From a checkpoint of a small transformer trained on Wikipedia: width 384, 535M tokens.
MLP neurons of a small language model. Each row is named by its layer, matrix (up: input weights) and neuron, and shows model dimensions 32-127. Each number is 500 + 50 x the weight over its row's rms, rounded and kept within 0 to 999. Numbers have three digits each.
A block is one neuron, or neurons of one layer that tend to fire together. Before each block is what it responds to, as a language model described it from the Wikipedia text at the highest values.

Description: Country names and the final word pieces of them, e.g. Finland, Russia, Venez-uela, often in lists or table cells after a city or comma, or ahead of national/team.
L6.up212:507481513536608517455588581496521509410501511597553546518480525472585512532523546583462538543441395539497566447533495485447498447518642459472560486502538553494564493468544478476460460488470449504446415513513469505452416535505513568467512465496516498467504498445499454495547648517536470581
L6.up1144:461407539491604443460541638528496492460441487405441556539546452485469564577492540517434421650517570480479494548465490492514399512466590552443513470423480522585594382456507482511478407489433453596476491460525490460491471526496496561470510488518463447597492473353544550514554556494585499419
L6.up1268:484452438596573492521606529449536436540544460485474640578446428581637494481571544571505508489558429450409417578397491464495462518483553524527478492448525448476441522547508535521469446559478473486487558444472451511447453403550457514488509523506565519435557547389604524464504557520410507431
L6.up1413:544495442480489535464530497468492519386544422550469494439550489485615488546502490572544449537482482405571420561453522565450525543469396514484431530490568424529483479472507436519437576514561539536484525519459491388416359469615510492452537580483512540539500447515479444438503580478520492532

Description: Column headers at the start of table rows and infobox field names after a bullet or hyphen, such as Date, Team 1, Running time, Total.
L7.up913:465487526449573441547581536462401547413487469605435544595470503533488496525496464492427438527433453520405479578447465525450468390520543537487540456502444509529473423564578529482479444514507507481497483443464474538451517427500494529487517479523559510491490428463574412630438462540542462492

Description: Digits inside years in biography birth/death dates, like 19'6'3 or '2'018, plus commas in place names and lists (Jharkhand, India).
L5.up51:422479452514534438572563381398441594490548493498547504558481467527479533526594527445503433587544487509567549468498458501461477427467534479523481517419459489559464440475563522535455398448406558500504419344493453552495500539513515496452517526548644496478529610445466531401489538488509566496
L5.up102:529496557469491422588531535482482572474554509505504512547485549596520468471576410451473417510500466505448617523497485483556479455457527506512469501514514437556489527532635506507503453543448540509506589469554443397603541507426482473428499489506503412497474543536517462455493472515423511467
L5.up130:505537522482478523547668535426558580546449559563507537466507516507462495428558445510510381500529393536514505663564491515523488482514484501521478558585533484556597527512570456469510400514449605564443553491472513443504513484452490534470474583518488572452434550518443559476540576462457530482
L5.up162:459453495504439473598566590454498515454529484499441466470568416542443556485536490455506400513486508449467470601516469481488459521428497428525422551516544441557579539548567451495491380501469595502445545467424476444528408521595485516433546613535484553482416499549471496497515545477410504497
L5.up177:467485483533515506536581531441533472453434516550439573537489626562544561512480494510444471514516479516523578571463601522465469547478429455528470509479464420536543518543579464518515479525482542556405575446443480530516514551594530497422531607480481508472449563435450450556561558449426483531
L5.up233:464431514540436420628525493478542539597544544515533547495439490594520468438508505544507502445487490546590480555494531494485431543449462444507486513461619494486419462422548523530485504476515530568555409347476447528433423576564471563607535565491566509476506570411462531416509444493489550425
L5.up243:418537579559452485519515489460550503540566552547571531571480483476473522495510489532463363519454527460530501496437492486464528526482425466470533506447557572491525575486512466573535437467500553526478532421504486442417456497625519560427492575514500512520484526513413521493549512503488539480
L5.up543:431552563373503576548487535453542475553521514523552551536441495470512496486443464416439459533523528449431473542371509423507473514558450474545526516495593437473567499540504502502503391521484538535397563495441528538535414481423490562402525557561450484470424491461419490512542555477431555375
L5.up711:469462450473470526579479524546493459543518506541439556523508527541425521540462511396497425590560599452513494537518539446514440564463586393437491462477444504598507513516487548464519492525533469530406490429510555487527553524483392486451535486541552553528453497442459507473552467413461504562
L5.up775:558438555401583455538529540510501533529486498553476567467462434626435553516559521549516581561525530473522495506569526589513521446479518446545504553413485468519507450484649467471434403497537542515500583458445521481515456581470460465377471641488470513480515504475462566442519567475427598512
L5.up833:465468561487474522574493522519512478461409539542537521452483577568561513544499578525480503504489447416544606530582504610481444510493465434500436493447440452484529532483498436543462532563483525504423504488414499558549566459559537621457498519503463532491404606480489436528506524422532470515
L5.up1075:475504489452500484557503545515572539508525483461426623486517475519482465485565478459505437532594511481468506462429598463507503516483528391495503519382555446468501501527535464490407484491384582557451534428522434597487483533484481543459509531488459536543436581390527581383490470489511548442
L5.up1230:375425435496455454538462557464400486530448608430516507534536447526501584552574492512506512538601552494493431615471488522520431471469468478467437529526602395548574465472485531470484478483497627540504474413484520571543483489483488505474463515493497521455505625523472500474506531472519528483
L5.up1242:406495548479518479617491534519425543533469589541495524611537473505524543501583431468528484441501504465562581567400427457542470515522480438477477480503634443415543576519512471457463394427447497498504459431516448555503469446455489520478543529527491580488440581420370457501506500448516546422
L5.up1304:453479560542510503485490524436461616438505488495488494464436475440563555439571418462536497486506545436513533483417543455451461519491516423496514562463525539493599495480559525435466454513546559521426528481418481489482437550431491509413466662513473462529463553340423545510507471510492467461
L5.up1490:443533519504571439578548563472471568565498452523561480561508416520534616477537470470549516481463496477379464503525488478564443515505504488524420452476496463504565543482531491503383484506475497502473518449446514599492420419511504513450511546506486531511523529410525455498460555480532558495

Description: Final subword pieces that finish rare proper names split into several tokens, such as surnames, team names, taxa and romanized Chinese titles (Wang Dongxing, Wrona, Taipans).
L5.up82:505594453341446487508515561398544528460439417547553510403438438432469539520524475463444473493496501458550648464462510565547506434485510451480436519496544572484466466578504474543452536595440488484500532478428488462566442583574526524500482599534545560548436426509539644436522484485459550469
L5.up183:532476522412530496578527519439515617560564418510503472540504506474493538521486525552527539470557526402488502481525492582510537436480493459474507506530550433454493457548546475494421467508500517559464463504457472579532437591474514529432498585515487505494532524447518578442544529530518534453
L5.up227:467569511371422390494512489460493486493508529523573452538486521446541395497433555536553453456487528497532560507504505477562539532491443480519475540538539492483540517572516459570415561608509486483465461426500447552601454531509479575513458539533475519452517470509498441545555574447490500505
L5.up341:522552558415527406511568475472498558428513380576548465495492480441564535560479564480511430486509526464509578446552521499470444520520475515493494499472568447438496512597527442509466453503507426453429520550459485426513450552562464502499504543496512536491531419513466633431550623581431474451
L5.up460:458517464422537525474523562493583534441419384497519565459478499507495543543570531516506486524509436469495593491464569540476462503443442467543539482490535481516481544550539527556513522558563520574442512490478477467524393539529513607522569531552538596548499470519460476407537508504496467496
L5.up485:510536426510449385554648436478555517407493548471590448572450527535525507520460610517434481509473494565514468490546513494541390520434567451497475383412556439502369470521556419638462565701563439498503534557454519465556515541485455506537535508456599515516482367522463498512404510457435500496
L5.up493:562508527444509450470536542409490553378471391460541518454461401426495466505442512468477447456512403528542545451498495504438472553509426492460476433498569574429520517561515462554532482492446415492498543513505469377457494541448510573525487554495570459509511511508463514457477510554454442519
L5.up771:530524453402491502466523602412577566427461560461517510401422455532561472484430563479463476535476513508548578510450581477469509488494547445449510445463576429550376563536542510444477433545525558487429452492472478510573469584497475495507456516534504522532511415572522495503477474449461468454
L5.up858:525578499472414474539537485490565575470607429552509484470512552538537460422452557530487498502458508462470464474520527358520451509518504440457425488400616473461458532507509443461500478638469380488534463586523480500467460468601460576550556457527483440536550372545406471430507549477524476448
L5.up873:527565536376518390511498502455521512445441511517452533473553478563690523492521534540465542472454434540563525479428500597379412433431505520493534445534557485555388526584551468530441525547450442535512521490520529426522424514480512512503485473506537511474424551479493521498451540461513586527
L5.up985:544538465485483453542646517482593504434520527486505508430454435539585506522508530545519449531499483517528465450550540570497478495454538556504492551425516462503490515523526430537425497512508420516446426483434507483459461551568520507552531552539542556475493407520454477423482510426488543526
L5.up1010:567510471455458484503559477448456461439548439482528481503543401445503469584524393506444475525475475495530531487418565492513423475449568548451634479481495514485464513499571514504540449483485490464431507509491522412516508494473453482480533431491521459476531470508578521497512544393458504427
L5.up1225:568625510400455465460542444417506465421433466518507498574489537480519520587539527458478504551472562414527577455424515493497421461516548490521510477457527445452448475564561478596484605565525562504491511489551538480513440500493550594472524566496537466508486451522464486468501500481538506401
L5.up1253:469565458379471383543557520398542493472455436447524496459519448501504483466573606530477490499475538546562558468542478552534503409380520474456578416385523449567475518538597499529532465522452441503464458401550512424510453571514506504487522610477560518522445445512493573583517487519517456404
L5.up1477:588540444438462435455526454446507473513538544503577568415488475465554390494514418602527450554483508476526531478515559493541466559482483491460551558456603514473511505471521462436541474457449448495463522476521505418473442542585523586492486574546540522536458452537454497409491493424515491427
L5.up1499:560563446408576498512500517391495577398471411476450468470537504434583525464517480515505461473572501498559591479516424542447527553477509397461466507490536491514478479525542455515511473465567559554531490466568500538577530521539511508544491552528525421521440453463491561419510493461471489504

Description: Final word of sports competition and award names in results and article headings, such as Championships, League, Games, Medal, competition, title.
L5.up37:421494457494565579483484565488549359472599553457474537524515463469488482493477562468484515502488617505514502492411481407466542567491449570421492499514521572490457580508398468564545430580490498424487547488543500524475487555537462476512490475502513525477456487403526491595548406482461482522
L5.up40:449467512438450491474491585508513511537576484517543541526551515554533525536533547450524549517506438430495492478401483524464523554494481462436513520414574438517486514457506433497538529591525479627489556440529449474456349471572518597475491528563490504499561401512536502468511541400552474485
L5.up46:548478474553573501429512558453522414387484469413505568479495385437471509468524464404462492601505570516482634487437597483477464498480524510480561603508546548461470464519458359524433497499385448522471509498568422463503532574529512551503506550494430450474444512447520623426480487497489518504
L5.up57:492511445418445476487544509447531432418514455569564530418579388542543640549499433460443440599558574471537514498515451554461469445459439481452562439428516440522485484459497421551515452523444501595385499518465461421503482529635492587530549549489549617552435419502530520460547458474500477414
L5.up249:431386490496543463579509573494603468482504509438516539438561477511563558482453592590531534430439530491551509527466459448471383527501458501420489454474526518474566565429469495475509519572522537528515556448527504455474474436549453499470491413493551507557527469483568522511452592521533493519
L5.up264:552573424354505453477514516492544498397491413505611545477447490518592439471559496536484494461455574532513470530451506496456504514439448557473481516531419458503421455476486457613495486528536484550535570426537387453514416450514510599501535542517523642553507486487494522576529520539502494495
L5.up360:403483451459530512554459502509500484491397482495430525450502428555608643526463520463495565461491534447638581513482504530499420543481398508492480538492583536516460495383480465514434465502547514445477551490517510567505481523512466456515449571490474509550505486476529538459565494498498545440
L5.up691:442407494456565494472522528476434521421459461475426568477515516442485572501463475443550441552484579503482453517450519534492484494469418504447533575537593548521524494473441484479475543509544595498461534513566557500454455563582492516474509500467528552503502506385530533536549494466561507566
L5.up814:462492505471442434531568541488511444494426483467584481479566454486562541477597489495462495505510461571502583545498459462496383459434513371556505492502504618583492547594466528473524459514503541486452486466538435550535476430473473487488497506589486521462455441469576569429511474484474500413
L5.up821:442518465508584493501473508480510485490457434410402618480521509502506634443528517492542457544517529548547571482489508490450476483462553421505427539487450486482478447446563486475437543468464492457456448478522448530492452526466491473515468530436483452517433529448529513435547456491543564476
L5.up949:464472437361534422557549531453513509378519473462374599502515463544607499551455604423509494472431572513523530485504446457485447502460501535542478577487456445482504434519534495488386454615528497507540571506470532505477534615486557537464531529480445541475544554505500485530527496489518518558
L5.up1007:547554474441562464505533507441519468390498481543380474531504477533613499510552557535489522504402532523565565572456547524425359573445536547491560476468530455522375483511571451468493537556494441521472487506459495395550452518534477514527527496515637462480526458519583509469467549527511519536
L5.up1224:434466518430475441472497600517480377581439383467453538526518562479458535515527555427529356521478512483567590504522526508492486491542493505466580550530502543525450530436452448540495450559344456494488542495639482473503379517469471539550559552510478485455372511475512518484590503477543521493
L5.up1238:492552460496482441501492568437496473551526517564487501560548426416519580530547539491532471481551627465510513514393511475485470483459528530560509460501568486525446541471482488511473491506359593571519472405554514510451448426506452514462535464559458480525460442502501577517477493342506508457
L5.up1309:400437555501520467526481536507463461496475529507485579504511519434500433428449471459493483553552452496542539554418502469576465547520440457444507537465521515467576478493529481477535544497538549523400561555585417580497457487461502538526540513482460586551447479503604618511556484511513532528
L5.up1438:477414578520590511502542566440555546515578511508451433589447431489495592456533459537515496460529536500387503455433498460463494504534508537489435475558557562486544514497469496537527465560508492468481512519473512571514433436516480419436510519504521525511560464482551546532465488530571441565

Description: Prepositions, closing parentheses and table pipes right after a team, event or person name, mostly in sports and biography text, as in Redblacks of, song by, (aged 21).
L7.up113:416479501479537479540499498511542521486523418417523562451521451529596534513497439497480464427479609482516442571448534534516551581491446456481564547495556503517398557476531391535466457509461471533484540536549460512484515533497478487499538539502461554471577441414483500489463467397509582443

Description: Commas, and sometimes "and", that close a finished clause or introductory phrase mid-sentence before more follows, as in "rare, replaced", "progressed, with", "detonated, which".
L6.up123:481391558510537503493505517507571454451550506460562433550494417547464601533541503503446512618503486535441457545432534513426499481484538481517462317570466533485496517525512529462477414527496429502592426519381520490493461548504510481551489582439460457494635606451536497613509510480456499548
L6.up399:386449571467543532545496550523443438485490486497423523500544458519534569487604465484537466509540470503465488619499498480505536548543415580476489546527477509488554508504506484468476533448523495524517552489403482549393413519572485513497540554489500527503484523440472466506497506600456510419
L6.up1323:509456586520467488556527451506603537534449536528535539521529426505514564559578496429490457505458447456461526518453598470548452506470515412486628539563440442528506524489532495533525480490443467510448560458467547465387518518519534505429466518443468565462570634408610548500527564556508526525
L6.up1450:446472562534432534596539506483508509530520499553508427482564474586512518516531521463471478439457445503428469520444543461448517488507487476487515395575504472512490522548508471586416485489549504482501496558465496457540420475561478543492500523528497419481564446458545500520428593553428525501

Description: Field-label words in infobox bullet lists, section headings and table headers, such as Preceded by, NFL draft, Born, Architect, Personal life, Rank.
L5.up83:561462449430502422564564498456498498453532488467447541453553494500539541474470552542498549514511555463423519510541464533461485456460531549468526438460478520493485442533605469505429362618406506614463484456493439415549371557471498497524498538556519556465474502550513509478427495512473564538
L5.up96:504557511472418443571590459434537536481570551514560477580571565503590565535527442517491548534492488478521530548533527544464538410459584560501493416367496536575469478502576511508487494550519561582396451456453495521531478491503512547509510578490600507562579538529538523551577530501569514470
L5.up279:478539489457502420546555489483525541455477479499470502584544495488499599489519548437518505463494496514497594478525406427521519440509451457492493429462496574563469463534553524535450493476447608532504574416508519553486461547475472480506563479515586495531496466502487611537507510523584517529
L5.up281:514422592462495466577550472476476541412616521504535471559481494553542534509460516419508457518409588511515432462440516522442473598494603483507495514533499462587458436545627486539428475511437556530496484516522420525527468505516499488522531474516592501530500574493529476510436452513470537508
L5.up344:479516508522541456528536631460475584398479399463546485455510455482611566455499415441448519429480550485562588519520526490381460446454582497510594496510530504516540460625507447609452401487464467525509580494532468538478495479481452512521489542485533605463470444452542599501609422587468498501
L5.up364:479471556409529386493492493484471430536505523483458454471542497556539499548530389464510549573469574532480499464486417567475421471495506589493482516391550479477491420478526500457527444583483513529526505466491527420523413526569513489547569555511586535502484506522522639424516442500413482533
L5.up448:420478564487515478546515529414398475508511540519496403587512521576562542555471510483498517554478587452479564525429473536496488427521506557504498473403430470488459442483547533521494495575495558575446479320565494456518407558412494516485584602519585521544588493466533543498502495558463456553
L5.up675:468549503486576432574494417489463564442548436514493449470456498505502645482474541441499487534444574498416454490426491497451484427438499544524525487445406577515443417542533500499479456478406496482533442432560512542525496547431477493532497517514477612524538541512528525591459495522451484594
L5.up769:491557565395443454586539449492401509517562540520378427583560496517585496518516513494387407472483488503554448557502506497447479504403503519511429489521510620565418541496527452510456505551502476470448531531523518465556430422581478518411561483495531641503523550563517504584464476517475522513
L5.up922:452460538562523487486494612484522510483619491505417484478508471544513507509526502467511419531437515512497477516538579590466518474457519510500464491396525431554390390572532477519494395547483517440473556435403513507515446447484542510454522554482532607497521483552589431492504470462537494534
L5.up1028:537502621498561392501605466441505529447494462544477434505520583578557565499587551446462541515309607514417495561532586531381470482397511523566537546519447512577436386490591505461381459522463499425518501444490452491491462575481531565471518464540560568494567473552543567497506484542501499454
L5.up1067:433470677549500460486547506428458446474564447567402458576538558534525569544510482504497531529463581554502531510482452509470375501450469492492546374508528551530468380514553485474512498567525464522537509438548374559477398526505488509476569559529464552483565484520552475522607569543471476545
L5.up1301:451497598453532512505527496480438572432553514503416472512523446501607556500568545549432495458484532547487562565425474457411493460493596472489506491546565488500416561506505489527491478438476527502481437495447579547526503492494476497437506480488551601419448506474555511419516477512583522525
L5.up1322:544490522512514433534538528456509524492508444443434479525517532440531579521546516381458520476470542510521478484536494507528463406456546512527460504543455500527423441596534498530410476449388566535413635491447428483548470421428504473554517477529516546491414585453504524543490488448439582530
L5.up1325:413513558423494513522506544479481507496529512531544513496504564494481540520458466376430416534412503489566537529437516478449513490446531488528467410489552529523411545417480474523431567505541464461469539517563567599509471475619512548489535526516601588506394499504494543537476467519449462513
L5.up1395:524482561521475432539608601413476517404536526570586473544490499566529537511563470373491503521461550499471507530415562539558496463451595451530525498493428529546372448506558515501421432517431538476529509414470419451524567505406528513458595470511540515513444560568547439456451437417509484440

Description: Colons and line ends closing field labels in infobox-style key: value lists and wiki table header rows, e.g. "Release date:", "Website:", "|---|---|"; weaker on section-heading ends and words like "there were" or "published".
L7.up1226:490437551505532538537576604454482529463568610566532441446504568457507457595571612507374494554498469527433437531497488525465548364477515502527524575424497540541490483579465497457508494502474658562473428458506524487481481454520519542461527563510591579486531494514644387533510537557530429524

Description: Commas, semicolons and closing-parenthesis commas right after a complete clause or noun phrase in Wikipedia prose, before continuations like and, including, which.
L7.up1357:438561451490521512568518539542403538477428503489508458494574499560566469540523554510478566436504599477509511474534535512499475450487380421503556494553502479525535471488474479539434526522526485484480492565485473433499501473471495574519510515483645452482516515500489499511408448469470561558

Description: Commas that close a clause or phrase partway through prose sentences, usually followed by and, which, including, or while.
L5.up4:459456543559584459566440467475530484429543467510419589461511397517508497499456523425508418503522540488464514501570381518484553554482573441521463520451550467508494489580474488540462415433488497565519533451516563566484458424459472463427514540486392554446530597546482590603598560460556502611
L5.up43:473485488501545482558516569466416463484565491542481424507575368527486605473596471543506519461527484504461548521440524572521524478483489452539517514469512500491472498487466477499491550531524464567501426481552480406389462489498505550513531597447591567511576516399554428495505451573541499541
L5.up371:420482560506585418548589605458440526481497463422550596495468515533488522491515625477499506510525524490475456515542409537570415479468475485453453469456506528493487456518485529459533545495430449517479500452510528594490506491496477499551515464534571583521443516464552542453492548498493508596
L5.up452:432444531519511497546556552508389511510531511478450437546566423628542551533569547492475534437497544462526478480461514482470484487495409459474547455539533549510540555511514513543400492511526490487518455527486524564530356470488483554513522561513491516486592522507537508546494569613524511489
L5.up530:407373658543622487501478650521479526486438506527357480413555493487609504508565436437485497466350513487454499559461535475456466560481507471550456569543558553382520519581408439457499509452499459495511480489535495558545539539468485567414462571488491563474477531426541488362555483554549476505
L5.up544:447472475573524528481559502495468493521478537558443504589474499502527606563544452458559460434451561495457510575399538411458384604483503512514478509550529447475554514499487457513484383476492584511472461515441478503497464491585497544487454443530437527506512412414496535488494518458524491396
L5.up612:439522529380449542537641500503468517486521519576514434496519386519526500479532479550404447559449386501491522473491519555545542490444496520531525513566426491508537551473496491509536521471548425370479545474410573583478490401547474552407529512499545479521533505531514495576612535557564521466
L5.up731:430502558530538541569562480497414549517569522544494421485513397635503494500533473528525540459561574458417449457524408546531453460520444437467502455546430441500416520477476538512492496525529411519528489498514516469455426476521541517503508564527523544471596563408535523501479558595546497507
L5.up732:402467531449547461508611642498490481441458544483510527496515384527534536434554498529441538478473470521471497576529418559450463473398519509497430491538521444576547522544486467519449436516423482495479534507454510615510466466532515490424448582554473482466586550504482479518558542540543513469
L5.up878:406504587479514492580473550482437479499472522578502481469576402549561625527578464485467491477510527493426475547493544505507466492494494513517522526555514376498509499515492504521472527523414506466393537506490532458513419439547477536458512555505487550522560494445499532473510463559558523515
L5.up1240:354438507527501479461468483491375562415405519515476463575580468493497580497659557487447541496500463449522507503553463511368552510508372518492454578554459403454488466509465466545493471558514476454574472465540547455516470408550499488439512579512531440473512549446508538535504532517531534578
L5.up1243:458442500474632485517457619488495572440511560577518453503488390543588461494534462418437457529520442502454508549378475485444569512493459500571456564585548471522448549499498507374522445598435515513419535533474553435586503437481465503491476546492528510466538501539453383537535525450541551583
L5.up1251:388446501519518528499519498432464400527457461537405408527539400498528571527511507484495569552469400445563445472451577483507561516524464500519479440481438522494519505488522439498641430450522362505544467531492557418416415470499508509477424507482519476534535642483478515498516598584546491569
L5.up1417:401412569499595513509465548494582544503455464523445501440429384481569586436545481520508490510505540545406444532443496501506581522481400503504443534526509548533576536468487486489554518462527480518550530465577569516383415554464537511416462536482451505544523662501501499526554434541552522541
L5.up1432:348433516524544489555511586492508517491439453506496519471434444568486562561524506578516525451490485391426480510478501490455411551516508520536467352448506368454504557512418508510528471426536446474450462512386545575488467485479512514441483489489490553501540543334457472496490524531445499490
L5.up1518:437506491506525467556541529491559464448444492500533536494532499686533539576499517634531508497477482513471505509532563572537463502510549408497413503431482498555418544512430505422466493562514505497468488486494509533488451527517528600566593485458561571479535404524605443465522467508504509632

Description: Prepositions and separators right before an expected place name or date, as in born in, summer of, University of, Label:.
L6.up49:504533456510575466514512543478468519448488539539512562473480506504458496446532465504518593524573511469585459535463440575443499493493509483489568486454558444488568405474522485488485470498551542533535468528613424621454418574480474500415462534519471413476403489432565505467505547548395517473
L6.up374:486516556473552512587515477481518441511433449510414531533517466502445493551469545465471449493469574510443438534568432478492513564470502429453467518478481487584458554649540482435462380495490441421406523550403494458463522544506457519444503564500521544490541487506492483496476525520515548561
L6.up594:428456559441476508505469562491595573487431511560554424431545513523582463528507552482502452469521443483501515529353586493496516478546401435445643632455531462508486471533542458476501482437406463538493607549528464540536484527519509503505485558448417541445434566482492564458534560456388458517
L6.up810:455447505471510523569493489505552480532552517491478480485510460549441506451534551502555512482463584425551536523424546561536404442479480432510521593476560329537524470496529499502474459505492555565416566456527437481482501544460499559369505566492490599497482537508485486486454498464450529486

Description: Final word pieces that complete a split personal name, usually a surname, in lists, tables and sports or music credits, e.g. Hutch-inson, Krajin-ović, Ed-wards.
L6.up1004:490522478450409460511498575422575465498490412487532467432488497482470506477506551543463431494475452449559637435460561429529432508557490536492537498460522514523456526611528491621494491574496425616453480458553506487490394508524514527502493538537499584513507548514464455444490450511564516439
L6.up1128:458572504319541505494478471462532559442451461486510529419551423501585554539507483550499517496435467511568592430487596471516455482523495531460449439468442494450524508540549503560420559549535485560481541465465471621457431575585485505462519538523523495558496485536496462433585511602575503506
L6.up1272:479561521407394459489553587378599480332533388478568494471502479470575528554540581432529434520476509522569649539454581467516440547469510590480590498479479567538501508509572452540456558532537497592488473503521438492467402542510475526531568581548518574548524412558484510475519497449567520428
L6.up1401:511598518381444491466512562445525494375500428558445503437583461505545496546464572526519562376508422476497593539506551432515528541450473520443547480460550533447432532576529397549551526510483431503487526591480477511423447523527494544496524588511475542516497419561540462495519487553536542461

Description: Semicolons, pipes, slashes, commas and line breaks that close one item in infobox fields, credit lists or table cells, e.g. "Scott Spock;".
L5.up154:473467562436517499496545534498454476387421566492534474437515572583645480443445531464493562516343500558537516514485527488451462440482440431541465490539537537488506531512477468486509524636578454456509524500533474483488443415593418485596528451477470523481412439546471417534532506520506477465
L5.up188:419472560523412528558519567443484529451474497475476456452510578551558546532464556490438545561452608472410565487467449571428441354482510485470435482430505474485537506588502465527475471628474523489496522566442487503557519474529545551528543462523561483525485502463496497529505550511511461508
L5.up189:485489503377480445563534588516544515428564496484498487479567592521580429574527578491484449475482536523502466573456556582502452399453559468511504486453497421545520453597548489510495539477502554504407540497439492544464469547612466546416505516488511629484491499568495438525472523485494522559
L5.up265:485472583405597435503563559451512537451560520427474512515536589478554481504590507546511489487468539518471468554410541547475516473460568480506541535512521472505412461576530494458502511439431479436519452531487524515562413495530500454460504586474595520376510544523608482515489538491368515495
L5.up369:448510525511552414564559568461515509436499523574359417575560464509524534465522528520505436554496414543563500612542570561400518505416509512480601488558373466536548561478494466465473480453575548555505473489497571528447411554632518507371493518495385485461516560601580461599558487474583552465
L5.up518:401444508497526475561471413535508502486531531499548577527549570620556512537547557487510503496491460450561524512478498484471490553424518493499551425514537338525540494487500478466453476433455593591414483499419499529454496478577506505477528471499527516475461715486420475536524602564447499442
L5.up540:447478452448385501555493509484550517429509556480492562504638608446579559501505586489440473631539551538435543500556553493507469441517480579482451485437570331520495508404627490592431467485467506554458412454422465566461344432536487489483485468513456520564523550555483553458535481431479498527
L5.up617:381497560384457445598565544488483543490530497580454510535518528511545438473503539517433444542479530552505439564498492495462523385449544420504621425480581545549441546517525506479447522410515576557447508501553561502467512574489522496430518478518566599490460479450504413510449480429589483526
L5.up639:452569448526601521587466521556515532450429497432506544526555604530561552475521485632518491462446486486609509466524554562449479427460548503504482402494430462491530478488467481478527547488548517444508501508513391534421490528533538471530499456497526533497408508583424461432516573474532480440
L5.up779:371570496484458489598510438493473469503513475532477500471602463530682552464540604483538571437493487504546589468468486572454464374472431564491511486487410439507480414521423423588390534507482458562488480500442500501439445465545470533506509542483515506503491589448481544612470459489497556549
L5.up809:521556584496466529591451520535531428515572546554507413407486499592639430501523480565446460520438550529410430489423535540465544502505533615500458510488432476512489508588433459507424446538446497514436542460497473564493505471486455489518558498468438600480563495525582533520514499553430520618
L5.up816:445465500482505438580489450511526588445566517608496524494542472557546525524592523529526494507526490490545546421561496594453529450500496493481453385492475396567459527585505457569423548484514537534486587520559521485458392471526465473457491487480498487465507500532465491505519470500497567503
L5.up1068:453471475454553524487538564484503497434517536534404568453560454494650532523519591465484565522462460512496610635462477525451385480474517556430506523490527428468499474445590445472483513565473495453433517532352493408545537534544519492476533476520561543505503503562553350403475522480493493502
L5.up1203:486507541412401469517511497508446550383510481589460482542502521491494493544515507547436445558401467495522468520494494497486537412459530533475540465448466527513484495421529493470429554436572551515492507488475489459563452591470423481423481474542587520546543553540488433456476516390371525535
L5.up1250:503578561540565465507505454472563505417508569502516581544642513497537601577523551364497479476452534533530637537491543484462463530497514576462523543496551484488499435527475433608447498530432459508463540496496495486501572463488571524469547497475525521458319531499434562494437478451501528509
L5.up1457:367575465496530435638502488492468519507529521469457411535594516597554459544526544486541445422514533461531432501541542451388523453475453453541514444537518541528513481620475479486558518509495544529551510518481507566515361521509516526457493499534594574440472492547423523595552480490526516510